config.toml
num_hidden_layers = 11
hidden_size = 768
num_attention_heads = 12
num_key_value_heads = 12
head_dim = 64
intermediate_size = 3072
vocab_size = 32768
hidden_act = "gelu"
norm = "layernorm"
norm_place = "pre"
norm_eps = 1e-05
positions = "rope"
rope_theta = 10000.0
rope_fraction = 0.25
qk_norm = false
attn_scale = 0.125
bias = "all"
tie_word_embeddings = false
parallel_block = true
init = "uniform"
init_std_qkv = 0.0164
init_std_o = 0.0
init_std_up = 0.0164
init_std_down = 0.0
optimizer = "adamw"
learning_rate = 0.000609
beta1 = 0.9
beta2 = 0.95
weight_decay = 0.15
lr_head = 0.0075
max_grad_norm = 2.0
warmup_steps = 424
schedule = "wsd"
decay_fraction = 0.891
decay_shape = "linear"
final_lr_fraction = 0.0
batch_tokens = 131072
max_seq_len = 512
doc_mask = true
train_tokens = 1021000000
max_steps = 7790
dataset = "wikipedia_en"
MLP neurons of a small language model. Each row is named by its layer, matrix (up: input weights) and neuron, and shows model dimensions 0-255. Each number is 500 + 40 x the weight over its row's rms, rounded and kept within 0 to 999. Numbers have three digits each.
A block is one neuron, or neurons of one layer that tend to fire together. After each block is what it responds to, as a language model described it from the Wikipedia text at the highest values.

L3.up1963:462493513539527551491527520510423502479513515532479527551513500555473504500491465441434508467546464443533482529548525479516487538503547516486486414463553543453557471498463532429528428526484491520473504460455453546464503446489515513518483548531517482499492507477460442455493489501586458482521514467537459534553476483574496505526494518445568503503555559508507479473536435490537487541563472437506544499488558469473447495496494545487526539544427450488538548510554560547471596522415484469456441516462515505479528516473526481575517499470429478539582466484509461445529519490497448532451447419499536536450470519523486439399484479575562404529558537501594521510533486561503546433475549496499620495523476473515512487452484593524497477478462447394492502561562513509521530531522490
L3.up2719:523492561525608482568590515476541491502466507523431515529400499503506443515456490529556544520524494495518554465539518518484517452484513451518510496490505525496565499568457495446510568528516497587443525506506494565496471540496498442552511476501488533528516483441470487475470498499378505525489463512471507505483523447456486534489574546504485493455478493533454489422437522548567520544465466499484492475410495475527504588560470488468539463477437566469522497567539543521469425525462485501477460503437540558494452511471560568524553484481535539562535448528508505516499444482485517485549493526468488468543468417590523464507526502504452441413583501496503470504554515501426505468515524486506510502423515558571510543439542536540519469520437498509563518477485401531433435558502539
Short first pieces of a word, often one letter like l, w, a, right after an opening parenthesis or quote, as in ("lost, "wine, (locomotive.

L3.up352:482513523602539484519470440485516440478549455482473561476529490486561498566495521534476457392491516493492496434501465520498531525485503531499501515443503495486450504520543514553465448468506567451499472565565557453490468451508460538500426518508465440490433508529561451523492441561526527497478435543520451441474435454485396471448553431538541476523486524530485486539489480473459481472468498497469501438540531506479510492448595518524435478494483523529539474544501440511563583520550529529406562522523414553498515523462449478512526517438533520492500546533576531514477506500502529474583520531531528527526490466470404538534530475448459532557477491502463491582467470560485526584533486442490501529448488511496419519499443496453479448488520454518509450531546506431471463476530474
L3.up862:470625494477473524487501486404461483469525491531494572454480452486502519534569492519500521495517400467496452437517464612480530465447431525546539555539486526541508583493528521563538512535490532486501500491526474468492485505503405546514427535541430422513456458558458457493507522552539520525494442501540530550539460534458530496503462555534572486518472518480474496413461490397446509436443576551460523405494608495441458519514550529494490588536509562454490483519461426529545524479484471459463501509533531502495519499508485529504462458498531542561500452503536549473426478491554538366475613531473470530469459519445468532445517478506505502576507547479457569542556473511525478647549559529478514422505510522482458534487490518484483477473490480488499473526493489506488533476546478
Final subword piece that completes a multi-token proper name, often a surname, place or foreign word, e.g. McLaur-in, Barns-ley, Iraq-is.

L4.up220:596488571513514472494470515547541486490457545509497511547437485461605451538574570476452545512496511465496496497500526454514528576509536498550485452525526474502499536544475521523515555570443533507542537489480424449508447506549469502427497493512527463434523563542514452452443486513460528464484540534465475481458554523511514404503517455424538505517423501496471473513508476523498466481452493482581546541494563570446493501520509562486514485460451467487463480519489502547452487532493557527511437524529499557490569458544496457529467544471490563457500538459530562471413477504504547386487508504502449481506564393486473438531450433550454488465475467513471451579475472515499508464473618511471515506406563454466510491519501465475511510547484554413511506462520479524488489482488565
L4.up998:415529460469534523477504503466489470531488520573513551506528533535581540503517562462450605427505517503479531465545542499535475511437533478547480464461484489473483507586412602473423469524456471568534483570505510477548479435550454516462512577491488438443552491571539497497485494555507476470547473513443523497563511481525473456488569542445541528495473420501542490491481500455490495457559524574482558512451516562433534472488545520545436486529502461512511427514542458534513543494512510520450511493516459601449487491585482566447552534468504544513494492473497472479415478436537501465519472516503412493459528572462399504441586462504489481472417488509489444539446556570514474486506501516509545464459449522438500477569533494505443489530481594418512539505510447502455483562460456
L4.up1077:449473469443523449520553466470572481451460496475521515442528545454461495496463525529489495515542542529509510425497502476464479442436523515490371484511446485486573540467414654492505526525446441486546478471523510523534472502504432534446504414491469496450481485515574442482483542524503461504480447549467478498515570557538476528514473550464484462523483513456401479473426462513508560470520431493505520486474523508454480494485487521499505510480440607489513507483496502499539535483433504526479459503502520491433516528542414467538468477546465533490527507523516559537557520451501541481479485544539478472452579497542434455520506477495523538417559568456493486514512500543556531571527560394443471493508540480497474537555564534476527465451557568495445532549455431451485453462497599
L4.up1349:507477481445438459542481531447472544500551498462507594491508547476536522548540483545512528500494507542497434466515505484475498399542496504478442474548450505486483565500535596480584518602550505468506522455474501465558452476454500475533518445539504461437533527499556517506484456532491491510454496558445469563535529501426530447454561504454498476616503449504463495517532512497457529473472515514508589482535558569459384531537510538543464462448477494461457499556562465522546472561522482429485493494422476539552523474598455487552462470502518467472512518454496568510508566499491464427533534508476499502506497476494517538517462452491497498469507514466476464586522500521473482527447569489420524401432528475470480590497431469528492469449500606498501480525453541565499425434518491
L4.up1685:546514508517480388511523518497538509491467446505515534508533573524522442513549525541508537463519488463447444499528454526477498462482474508468505503462470484453537554516519557567521529575511476461510495483467476429509419482476552436522547364549513501490495474499548448527413507556474478476440507511503569479530610481472526504460486482431446440501477435521472432468483437438444483432504432533445571466519539524488417498485580482538493542472438496461438547484482497526483505456465473499512464472490466513500482498537502538508478529545550529475516497499573521520529509498458480465456518496550502485554432522439498562535547472486571537528561469429474484549537442606485537545467560461469505543428473524551451556574547474506460456525521484494500482546540516437492487543525595
L4.up1988:533527551534493475451522484449536543528484475478515496505490489520597522582547504488445500510478517450437494505484494494437511514506524479473444529501500456511478529540456599554532522541476497466511461453555429462529507518522506425454490499529529471488498542487513417465472534551515546464405536537458513477512529515513514464463568506480442476537433483497458440527454471451482438430484484570495557497497558535399488520453550459475458486510521500468491475556560478551516469453461564520558514488523523586496488479507447471515549529492470533454492515472488575487524482492471490452535477473500542447454584475454431513563474474479579513517499540465518596572540510491486541444466574462440464526460466458476502553573468490480522494442539498531507570465490366505501520504524573
L4.up2736:460513522498482444476565480463532480418469531498535557506507512475506494551538528538446532489509572537486511489497489488451544491492513501467486493523508513474479467563473557537541487626488475517454549504447473495494526490515485477442395452518550440569512480458514472558452492496425460495487518540524592539458569503475471527431464502460442477498467507471431461513472491471477544392489482525450528494508535512476445500499488473484475506533506504511488527461523497505556468494489526421540519497529535527410518489584479471564541529446494552495602503531544514506463499476487553394440459530465453477499563459467474482459531419530493509452510540459449535510516527504448549438497503521438504522457424470497486512596534490522490506477543515488485486495500528469524453502548572
L4.up2927:458488441469520460475534491450524509500417481568545500514500457535502470566572528499426500509476549481472524465456477468450536503559526501467426512497477471493515486548453616576504528526395483530558500483451440469510503494518519491455503469490559463379570530512583399456478467539480453416461536539442507533490529515515487456480495490404500451576456446493484469500465496460540533423477444553522561491471579519464469439481501516552478473546496476520442470481537459583498523506462521455540498495506514467467524485559473492521494490560457592507505516500534546480583476455490483429469439494489519440454587473512499436458493427529449431459550495541544560568512460604553541477523598502463553498463515479529454497545491538457469489515571511493550508545495450447497486469478576
Word-piece fragments inside proper names, mostly surnames, in lists, tables and credits, such as Kooning, Chisnall, Weill, Ziyang.

L5.up670:480555502469523496484550477550485480590551500506456538474487508471518552532552458503569517493496537434424467445424481494544503491488523494586475538462482480480504526506502506548436532561466454513472510560447468478557572534470567509425585491469501571421499525544504480509445469525473514466477506539553494482465548516526486557509478455521470524444474462534504471468477457512490491466444419581448496396452498448554422459520471458438483447460477561553513513494485480448499492483499495453450432575450500522569537509484489486475513522495513496487503536532519491504521466463478476485517560549534449517535471411474528511494459502493460507559461539533476515550464464500515548484449563523552466540435466531572519484549443489499447493467491532599515425517499537458546512462519442
L5.up1360:508489420472480462495545516439586490480456457551476605505462500461604475581545554525506532439481449525417511513502509496510448455453497472534412506491527447465516553502498499495520508493473462494437465518516489494538554474529513518498561458578478443507494512524475469541520536536507499543472478461461501496463518485464563467475544439569479494524524456445417462539483542492460494452494530509488541465504552504471365471475457587543467454509489437547429489561540457486557456460505480466486453575471461531506506477567505554443477462525493554547503453530542538499442488488507505472494587470478546493492512481464434494521516459480522518549519526499479492515634510523522496499445549432503454433520501535544402459518501404521477472508485557442483483608452533491516487489506581
L5.up2647:523456468544517484540430549473515551481477450534530491446488512517603468567554511472525571428494424471424426420497482518446506453458487516464440524496579446438559475515494515506553508456511470470516485498560448435542526502445534521470562474504441429484492493566477487549467522592533490475434471494481472495484539466471481480524469449539492452520508424556489532563464516483482434506490493591503544508483531532503398471486405517502524432498494518519482443470562441475500540446546464458461441545507500515557476503591474498469503450512505504482531487517542534443481485501481496437572546478443479519507540507486489542567518469478503472523476526514477524534587468539526524542452576455493505396517542513550471544531439444547516495474461505462470439543503581540492454554498484
L5.up2894:536521516512482469500552518432485524485509441449499504488515483509479520533555512546559604457511426480469464435464420528482507499499562506525535565477453509518509531508487524538514593523453502464549474542521402521559471480449456448526527468526443424442452483578482477537474429492532505463406440473501537489517525493483455517449463456467482485465535497472500425519509480565490560474549485555450512469487491477498433483501489502471518464434516515541502505499480453448492402531527505547497406510511517531556475499549522558512502539481482499440480520497467473539535500450418489489487533563498434501499498462499521507464522510549494457594577488480507524489580509561536542515508574489566483515476527543507463505543513552577473472524464540541542410531475512441444552542490546
Final word-piece or whole-word surname ending a person's full name in running text, credits or tables, e.g. Delafield, Roessler, Colby, Williams.

L4.up286:516498471475462530496518585478545502500472463568526492512466539526555547560408486479494468525468548455514521514484561550552532501490629471508466523479528516512609467548396463407487603494485446488478440577436526532443499529559508460468493375453481539506501485489546531492462492521460522578493493497492467466498457460469564569500559525529501575527530523461505485496441498556557476528502491571542500495505446505574486535561529478451537503431498502544493519518445495538467560546398478549417471528462451510543568456521495552587471522508461532460492391500544464549494445477485445494468450460455511517505449478607482485449574508545516492477521496492520521521557489498516520525565456479517469521481547538495514590499465582514481527591519502518547490481563425517498517491513558
L4.up1646:499510516534599534498462512454518458463475546514439516557507485573537502546454492504512526492452480442500502524503501515481464451527469498515461524527476533540453502541513509524559619418431471446541535524486439489528541515518524521542464464529506524436535421518530521520508452483568486511498522485427496470468497459537579425500496516527616437542465470458579484451471510525528510474533467556530632527423521493510514491504504530604574572572494536511439491542579415530479438502484497466473510474440497509476505494501432536501478457508465477513484606538531568591462431496508494479465482429520442476535534513476479526547612432518564457538524509477530511523482518529457532541510494521434486498539521517429570485530504505536512507495487502430491454540514443510507465485525533
L4.up1779:540492481498494514603564544494520558529445492534506486521438479549481445603486556559573520528479547532468441442459526553558533513522561522450469473523513526521543558524518508604469566461439463512471587461499441515452499554448522457521508497520513486525440439556477415535390495419476469514436535533521557496508479467458525483509477493399529573508526497546514460430412471533507506466542471438509540486497560430516474487553467480465507538514507456533474492514478450529511440468466442502434477507489446514544511516536498497469505468447488543440524495525465520576551513458570486452544486452479484414518505518502496428494515509507552478526589595453494566509530575573523566485508487490497456558512527533499539496536526564486447491505523489484604436541591494448531466506515580
L4.up2148:527462456546551450571580571466509493545432444501554500531443494565549465448455548486552443504511449587518467411465504533498478511486474540477511542535568488479514460516490549506568534508488576513511528523525501463546448527485461511545556478451538436519502506513480525494411577583509496529454491532556497510519566500518507481562520550456450480499517511488482503534501458520570555493458484542475490513475485508520574545513487436460586529454434491528486497449572558539488481453494490509446503533495525521390505463421443475472459471551460524397504544504462488460499489445506438541486460464455482575593462536530475465547483511440521484484537515449485468416461530486470550475478521547489467485480440548517492477499547515461542501512549445565498501506505438454489498545505518
L4.up2261:496494516526553493525495531517453544491491554527470488536527521482548480568505614521533485559450492452481420448498537512502478528533495562527521530535468459484516453456538497518455537421492531546516482525442461472525512493505505482544505475496493424498462467511529468539464616452502523446487517541462527484539483515540506423499475502459555472605504497468464468495501448558530514451554485510444519481455557484480499516523503478553585497544474496545444511515532450566523522509576471442470459552459443470526560419490491498521465481525541507527593525554494534488478439547515519469520490463531482520511451484497526461478478529524530508556641491436540565521523504493414537516536494557483496499537471510587604523566551458496446593490448495486478452497552480575497553604495519
L4.up2443:481453430504524547490589532487436511486469474520441528506587543457496534544583495433471538559515519432500535485461503530497523524473553515547420488496478536409575571557459542462530523464449479509455547418521469531418553560510516484548557498483492531471513507471536473515519566530381519472451472487421517435420467437500488507496523544459449462510518464536502501484504441503524571502527483499504504445561545595452445501581549532512538466509509602548460552474551464476502492500516527489551455470447449493500466532545486527500479570502545550477508449485522472447448494506540486525459488496502471505505526558497506461497491496458505482450526584513476448482512515564505430507505490503496514456535479567472518543588570480522504503501457538415498496513460469507440382502465490
L4.up2502:490476493538512511573522478505548517552505518534465573535518533512521444554499538417501492535464555496460539516517505527504528514449491535532500420479547442483552528481485518491431571423458500510501444444482470552451523553467503452447428464500477568472552531548417488543455507455507450467529559599447469489440503507481519523474550477456482573493546506496468428498484506500501544484537477529445498525419530533430461475575530522500592489476514551492470447468548507601561453530459522476496438501478490530556548508519498480473421461484384521511555514521478478559470516455507520478559412496500441477423536527501515424524482501484483448515496548481532510470499589559476452462475515489482434485489467554540610491548550483464543534526451476513494432507538499437480548584496473
L4.up2584:450531515490495543530494590516456529500482452547474516494467554445441537486447565507558499507494481458506527525568511493555458541435522514492551479551517563483500480525567493469557606507445450482500505505526440552493502606429461536514496524530462467508528374562509454503496539484537467546495487486509517474469481469480508513487568501507539525468580512494447491459493472522482570496579591470487516476512506505533496505528548506566551579522543535518506498540546478524493394500442445424443435529461543566515494459437574615486444446465493536469486511537523545456464449525449542437565479487438501465479469547456462549458455462496480477545501547463505524490580535549542530523477481526514489502536468488482566451482600480550514452532484531463589545550570529538448508613509471
First word or word-piece right after an opening quote, parenthesis, table pipe or list dash, e.g. "a lively", (gmina), (president); also superlatives after "the", e.g. first, last, most.

L3.up500:555505522550513522477489562446489477524431418463518561472464471483536489542462471541524483574538505560487527461481468455468450493470566509542498514515451476456541554455506469464464536551479443554471475421547543436471462462555544494550489565455489516499561473522458538517453533474487449491518470601560553504451490486493467584521488471531518534523502506488503448523481418560488496467504541485575508490477496533503510457482510459581539518476557524526415444538436467571558531482545508453512492486480496496497452463512507471502511434506533492500465570526482475568513526564562508475521506408530467464405481608512482461435526425478397498530523539432568551433537489480514544509533550500524428519471474516512439524463464451509446500509445489492497560531457497480487504429480507
L3.up2626:511547452518476516461499491462507442495454416469481501560466474476505517594500542466566561568523543552507453507489481560514543477515506429490546507566518486457480529568464523515459505522485472444449451512601478448470462499444422542532442495518463497537497490471492447574469480528435459516470508511518523517487454461521546471533511472461472466473499461555486483491427475517536488490562514506529577454464585579573454479537488490484514574457467602459484450499445554457538437474573459518477517477496536493509488476554500544535536476449519514492451518430460501482561499513486525476539504462459534487423473563459475503458476516452468483541585627491560479499535508464468520486405481520503520410483493516510436489447543493483417502460514449481498569590509536549482483510503516
Mostly past-tense verbs of acquiring, placing or forming after a noun or auxiliary (acquired, placed, launched, joining), plus word-ending pieces (ets, ash, uts).

L5.up730:477461476497520465400461481513587455456527491471505469455563502488578522566502499553506535511485518456485644495434488527530513492464485497553488468548474573407475518456392506539470542501476494440605530498485482522478518483521446533509505530546455493481477549521486503453500526535529539520533458571429510485573469470499481563529554441497470576430463468474524494515467451566478480394516495455477508518465531471526440455549523507539499528562451477506464489483480444477483552538478535458531466502487510521489535515553435415498485467501510529503517467571569474477404520488495490436446441544487516449526547461471435515496492562481542457527478517556511554464434523564553468531499430526510451423515532486514520518526495484488513541469400567482557527584474489505480458501530482
L5.up998:464484463559526425493547517426484520471493497497526559485499524530530513625447505504543596551491519507522545484433462527501489487469548491580486555521486488446544507500420444505560463541435442472417492527472493456540505485476395512565504466508480544539518461406605446511384440462464481550513471614570522522529477513454458499479444540490488556532427426511499481503440472547449522461483454444528467489515520450606464577559499481512541501493535499519463546559428492460581548512514471524448481454455485559461478498464482504449497476510560477519537462538589525527427476508527492473487517353520455457478496496475502467421519452482520487528558542506526540496495492547547523556519538483524492472469477520555474539500546530523450483530485491534510506492587504423518461504486458
L5.up1467:469471481434477499460483523516488531477477470472452482504461460503564453513483530454539500487547504478424571502459470489486469568538572533563453459538473522469583518547464531514553531575570523571500485549517510455520504451459429511561516556514474536447495447476534465389512511485422454498474461503549526455452481505519505518546491482450535508431413519513536512540531460506452564397519537451518473481514484465494494491546533492452476507495592530526458503530515570444472465497481501512546430541530536502439465531520522507529455463500514445491555542538506532471468511499518529515400543483503480479443427493498476482511470456432451425508586532495495477519533530463511532506490531474540447487548493511444569594519483550542462511485446506481505527503466535477459478480532533
L5.up2178:482470451520491464481500500456467500523524422506577510496476496529567489560447592477464486488491540443550556485507402460523452518449512481465451492512521480472527526539469592518483516583487460500489478504606444476532558520504549554483567484464497515515569531508488420396444501549444512455536464483410460524493535556493442438513496521424561572517474474498475431526480501506529501409540487524554537501506492451456532480531509508516496519516524482553424471553497417516549550500494558476526467497510464506461505475544498493535463461465500479460472539491499523487547509481519537454520511503434469469578481561476477467469540494492481409496523493569525507441484549577526485487489525475469457498459497599498532537468489519466493493521433541490513603497434484438426401548504575
Title words and name fragments just before a personal or place name in historical biographies, such as Duke, St., Archduchess; also year digits and la.

L4.up1741:474487461453418477456516514531550469495516459520501465488505478501553507470497532581556509472507531523484490514526468566510497496524495435543485519484516525453564508496492537421412510526488525529480475482494537510475487488528570533563487522522499551551470539479465469456366535502480474545562479579545547516477610541437491540510493553378516495560519569407513473480504504523510498397466514457558474479457542534479542516534548540504475457506445493511483464527495454539517513479547542490453546479526480599429517430467480529510463525540488448479580455486416603471536419571560472484543485500438499442488502509483486558492529587455465525474520503516508531468507548521504492472451481501478517509478433485471537458544508525451501491503486496453488593520437488534465492478458548
L4.up1803:498478433480536466408495472474552474436530442513479498468456495562514468627452504525488539559557527399560529465441428533563435501450486523570496484553521492447612503536443555439549559465492453533501499513559466450516527454441517513431507449452470551499498517444553502505429480509522431492500483529438520481492554539512562510463461535445500486448497462506507474463500519562506453437521533521557563439541541563506496552477596438524576454498495527571530488468512429511561450495468436457481522515429538495528505528542510538486439489513531522487491484560542502497487536569485507447500471407423479469479511585478581498473525545467530434535541536499553507486492520562514469543490509423517479519528482532494501511515508480509529494485445512479547458547506526521514501483478547
L4.up2034:495479472470494516505533484532470486440506513598534479440448470497552481539445542464550538512498515567469557538562407479457522464421581534519525543527574462438597543465479555532474528479456483444421542482550472448479522493453518592537477454447462522484472429448528564462486537530485446566569458530541458521515551490489501512487509511503506521569536577505531481527523505506542496428501556533481533471530588464425452480539545514474552520471464561499488464541472460504552518511547483512504516500502452483508539509598491581496418442479535517534486501527486556569456490537535499491531514468497508537463490500504457418515490417449516540428508471480459458465517612528549477525507506497477419431456494465510517520509468537470453518526468540496593498590462525517433403529445507
L4.up2057:467525506538553470465464504513502493514564436541478414550465500496568490456387568544572560475483472468486597510511465499552523478498520531547638473533519509501515505509519564479535574483392432497485432474514469456554514512466464509496466460500488472424520488515535567475527488530522508434505439544438432454426536459503477467493413502518522501449477470464468489526544468528501575446486522528493504466417514535489475505494526499520541504494486519537489528537522530512535482491432512479487458483499445506449532472597401563488483504496446494461488566424526481508468548544496526491545450486522495442508527504537501420511482473552500467427485462517557602501518509471537553492513555499499424490573604496458536511458569430502425445479508535475549503502520531543459496555506522
L4.up2182:535520463536544516458505529513507479542481481541485496488457532513536536547509523554537599459520474565505574498505543538519534456448539512555504489489568465486588416530524491496539482483436550491455495496539528392509470590405494575500456493489516493567478484478478483517515529514432481540522482536569508468461546535422481434450505509449528524519542419449455513561478496509493535439525564528527488492490459512501472473499554477567503490497555474533468415451499531464579546405480468527515471493451500548478400521480535464470459506548489516501558502540479456491466505546462488544517455429522408514484479527494465522389493463546460526512483527479498522546505565506440526627500467473555445502386486443477523567461444455489477526497473503434506441568540481525525496473470550
L4.up2320:505459487466536494485530531478606513531507476527442502501503467559532536538445515550430519494468489465470495476513473549554534481472480446529451501574501480465559498541466553458451468507459459533454493512486506425553444515469525434540467459481516544526562488485497491435395523492487472550475463531518532482420531460503498512492490553503528498523523477460483488604500493569551425490475494440498557447563530536445476513502501508519560502472430462589475437477521514489589543460515496465532405495474521466457452466525488504501493407552483482529505569454531505507499473532593541447452504441486529481459461522515463469472505503478487441512600535496507519482549518560479492529459512481422540464446481485528404475534509467486512552535425510530536458570492449503490523512471548
L4.up2606:489464476472511466494542421494577572564518427521529539491443447464555480504451441532540521475485505473480529485456456491502486400476503501485428471538502564438548585528469541546518495472479502473530520461542487515473508503477510562514490474443480529489491554498505480417500542596453478506440430591533456466469588483521473530459459532440492491459451507492474466479467522459559512440490507517520479494479440571463427527529527453396513438487519526446537490560535457429570491534451523518568476494505425456438541450572484457523477447568562543485473529458517544448520557507476532499446508499488544567556475517476433464487535494488465482471542552510487478501551507564508559463540566472547457408535560572555452553548446487514450475555476458564484542535447473495522516494479493
L4.up3066:578473482437545461477513551443550523507506492533477498563464426500532559533520525503528533521493546490536551476492454489481488531480540495492472476502508450484489482492481512560532528498466457491495545422566451476521473477483479535508477608506478529501529525506527433509492465488442476505494471458499567465451492558507420531552552537556500549542511465505539505513500493472466528475504563464615537471500540472468517481524526527520553505534512541540486464493476447568511471479472557466473488532510464519495507479590438508504517451508473445457453502500472494570471532581549474439499522420459457444441459536493462527437529448542447495538540515529553524506440574508594476473480528521536498438430445491421451528461546562477460509528484563465599518549447524435471438476503400
Mostly the period in "St." before a saint's name in church and monastery contexts, plus pieces inside foreign names (Vald-em-ar, P-iast).